config.toml
num_hidden_layers = 25
hidden_size = 256
num_attention_heads = 4
num_key_value_heads = 4
head_dim = 64
intermediate_size = 768
vocab_size = 512
hidden_act = "tanh_gelu"
norm = "layernorm"
norm_place = "pre"
norm_eps = 1e-05
positions = "learned"
qk_norm = false
attn_scale = 0.125
bias = "all"
tie_word_embeddings = true
parallel_block = false
init = "normal"
init_std_qkv = 0.041
init_std_o = 0.0058
init_std_up = 0.041
init_std_down = 0.00335
optimizer = "muon_variant"
learning_rate = 0.0109
lr_mult_o = 1.02
lr_mult_down = 3.0
beta1 = 0.9
lr_head = 0.00894
max_grad_norm = 2.0
warmup_steps = 200
schedule = "wsd"
decay_fraction = 0.599
decay_shape = "linear"
final_lr_fraction = 0.05
batch_tokens = 131072
max_seq_len = 1024
doc_mask = true
train_tokens = 540600000
max_steps = 4125
dataset = "wikipedia_en"
MLP neurons of a small language model. Each row is named by its layer, matrix (down: output weights) and neuron, and shows model dimensions 160-223. Each number is 200 + 30 x the weight over its row's rms, rounded and kept within 0 to 999.
A block is one neuron, or neurons of one layer that tend to fire together. Before each block is what it responds to, as a language model described it from the Wikipedia text at the highest values.

Description: Pre-participle adverbs and auxiliaries
L14.down8,198,148,234,204,178,195,232,184,175,181,205,182,185,238,223,179,224,162,124,195,199,180,172,201,191,181,206,219,194,190,248,195,208,164,219,185,206,176,225,197,168,236,181,230,204,134,148,191,186,248,158,249,209,167,174,168,261,210,186,201,244,210,204,151
L14.down182,176,158,241,182,279,201,188,212,230,233,205,222,253,210,207,229,216,149,192,180,242,202,172,216,234,183,175,196,220,195,216,191,170,146,267,269,204,243,181,152,167,188,217,165,203,157,253,215,248,149,179,197,208,223,163,238,188,198,193,223,184,244,205,194
L14.down205,164,195,164,174,158,201,190,182,200,205,181,155,225,177,227,266,193,172,199,179,218,159,247,188,215,168,209,194,240,181,225,211,231,247,179,181,195,126,135,170,187,220,182,261,184,215,209,179,162,237,209,235,243,267,190,217,140,193,181,185,194,245,158,184
L14.down383,171,179,231,154,168,193,254,160,176,160,214,160,207,191,272,229,251,129,210,137,190,232,219,232,208,219,187,185,228,218,198,214,207,195,182,231,172,219,177,173,258,213,211,205,250,230,261,169,206,193,224,197,220,202,134,247,208,158,240,213,243,193,214,165
L14.down468,203,193,112,170,200,262,184,253,175,263,209,166,195,250,182,215,177,182,160,222,198,188,207,201,168,207,205,215,187,214,173,173,222,182,195,223,178,205,210,217,209,202,146,166,237,180,176,184,206,197,179,225,199,192,187,223,176,197,244,136,223,222,182,232
L14.down480,249,168,180,195,183,195,237,195,163,171,207,188,254,209,99,208,185,170,221,278,206,213,222,210,227,231,207,230,264,215,192,198,207,182,196,202,196,243,169,168,255,196,237,185,200,176,240,250,227,151,172,170,189,170,234,220,181,180,189,216,175,207,240,199
L14.down523,209,185,216,234,151,168,210,176,199,233,164,157,180,216,291,216,161,187,153,181,245,173,154,131,222,176,195,179,262,218,209,149,210,206,187,202,200,208,206,177,221,264,218,176,204,227,132,173,225,212,207,188,209,185,194,259,182,213,228,214,182,162,258,174
L14.down684,179,202,220,202,200,235,160,218,190,205,203,253,268,268,231,219,169,183,119,193,271,207,181,203,230,203,181,177,198,179,169,166,149,230,188,206,187,178,247,168,242,198,223,148,212,149,212,228,185,179,136,197,198,217,191,117,238,177,194,190,227,139,211,258

Description: Speech-act verb endings
L14.down13,255,185,214,143,175,257,181,179,232,230,239,159,187,186,197,210,156,173,209,181,201,182,220,209,189,235,152,175,175,191,197,202,177,184,209,258,199,183,187,196,235,218,129,202,225,233,195,241,133,192,229,200,235,227,206,171,155,155,167,186,170,202,239,184
L14.down51,202,190,212,203,165,179,145,172,176,143,202,120,176,222,223,223,230,211,218,226,220,202,174,171,145,181,253,213,172,172,236,270,172,132,183,134,174,166,210,199,193,229,187,160,154,217,229,207,215,188,227,164,191,232,188,176,225,197,194,225,277,179,245,202
L14.down177,208,207,165,151,183,209,201,167,270,266,170,207,213,154,195,209,185,239,186,214,209,236,174,208,200,195,195,177,223,138,169,189,238,215,227,195,234,212,169,129,187,155,213,233,214,183,190,197,205,219,171,229,173,227,191,222,212,187,262,232,261,191,215,101
L14.down222,215,178,201,196,198,223,206,176,230,202,182,150,204,256,182,157,165,169,228,201,169,271,178,230,198,229,197,139,210,177,208,201,205,247,226,159,240,224,247,204,190,207,191,191,220,184,208,163,195,269,193,192,184,236,200,209,211,148,157,183,175,180,229,262
L14.down347,214,183,238,198,177,207,126,226,177,200,206,196,162,209,190,218,209,202,245,206,173,116,198,170,198,269,162,199,187,217,245,217,216,221,231,225,222,212,188,190,167,235,204,233,202,167,223,206,206,194,190,199,196,210,156,194,207,220,177,166,157,237,210,241
L14.down389,238,233,196,209,219,225,196,176,181,148,141,252,161,185,194,209,217,209,218,213,183,220,147,237,256,191,216,183,202,163,223,205,236,212,230,188,192,175,236,147,177,219,254,177,162,212,226,160,134,187,211,231,188,199,209,183,169,198,225,206,258,235,177,198
L14.down554,202,215,226,174,226,203,184,205,160,209,184,187,194,159,240,253,130,151,237,151,248,192,222,166,226,223,184,195,227,197,216,242,193,194,138,213,186,187,224,212,222,230,254,265,282,183,140,231,207,187,190,216,187,141,255,243,203,231,199,227,208,240,168,199
L14.down566,155,193,205,201,177,176,227,160,232,222,220,190,237,166,258,167,179,209,207,159,210,225,178,184,191,189,178,163,197,208,182,202,243,190,209,204,270,145,193,223,200,266,235,235,191,196,173,242,211,170,178,189,243,203,205,244,193,198,159,158,177,203,186,177

Description: Transitive verb endings
L9.down64,180,285,211,215,189,179,157,230,170,140,243,234,184,182,172,200,254,182,215,193,218,234,212,194,196,202,217,182,210,219,178,212,172,203,185,113,235,236,191,234,172,171,205,166,226,189,198,190,200,249,206,181,188,220,196,192,188,215,188,238,208,192,125,242
L9.down129,205,211,170,245,232,219,193,210,175,173,150,183,193,133,217,215,219,249,236,187,213,180,188,184,214,158,193,236,221,183,106,226,234,196,242,149,242,232,237,196,202,139,171,172,215,188,163,150,207,211,199,207,196,217,223,207,197,179,179,224,176,182,188,232
L9.down191,164,229,207,216,206,208,201,159,191,177,156,199,189,247,225,155,179,182,237,199,205,243,185,184,244,250,178,147,179,202,180,221,217,141,245,160,174,142,176,173,233,178,234,183,183,204,221,192,177,200,224,193,210,170,170,192,205,174,207,196,216,214,149,171
L9.down242,204,196,203,243,187,217,149,203,119,190,200,185,143,231,182,197,279,156,228,204,147,151,192,201,190,149,228,201,223,224,190,168,197,223,197,187,169,179,222,186,191,202,224,258,244,174,205,231,184,220,185,137,191,223,226,248,191,199,227,215,217,232,209,222
L9.down303,207,171,201,194,195,207,169,249,235,214,236,138,261,197,212,270,200,160,244,212,222,223,237,226,170,229,216,222,126,216,207,200,204,201,207,203,179,246,245,252,205,168,252,202,194,204,196,198,199,193,136,235,181,212,183,205,178,179,210,131,192,175,180,190
L9.down308,195,221,182,167,160,171,225,219,182,211,212,205,187,173,161,193,176,193,240,239,240,147,235,192,202,191,223,169,176,175,147,145,237,145,242,162,197,149,235,183,200,194,171,189,227,218,177,204,230,241,193,182,183,200,201,191,214,196,216,247,162,226,216,226
L9.down365,170,212,243,206,160,222,231,193,166,236,166,173,222,297,173,202,187,173,185,180,168,214,179,197,262,232,231,196,227,179,189,146,249,219,161,178,193,234,177,185,260,167,179,150,200,202,190,184,221,210,241,231,161,226,208,251,211,178,200,200,199,208,209,245
L9.down385,173,270,213,163,221,190,207,175,211,128,235,238,197,164,210,190,180,217,165,201,202,202,192,215,204,213,199,171,199,209,190,177,251,170,260,147,260,257,223,183,194,240,239,184,193,242,212,189,207,168,248,204,161,210,197,110,175,192,207,201,176,171,231,220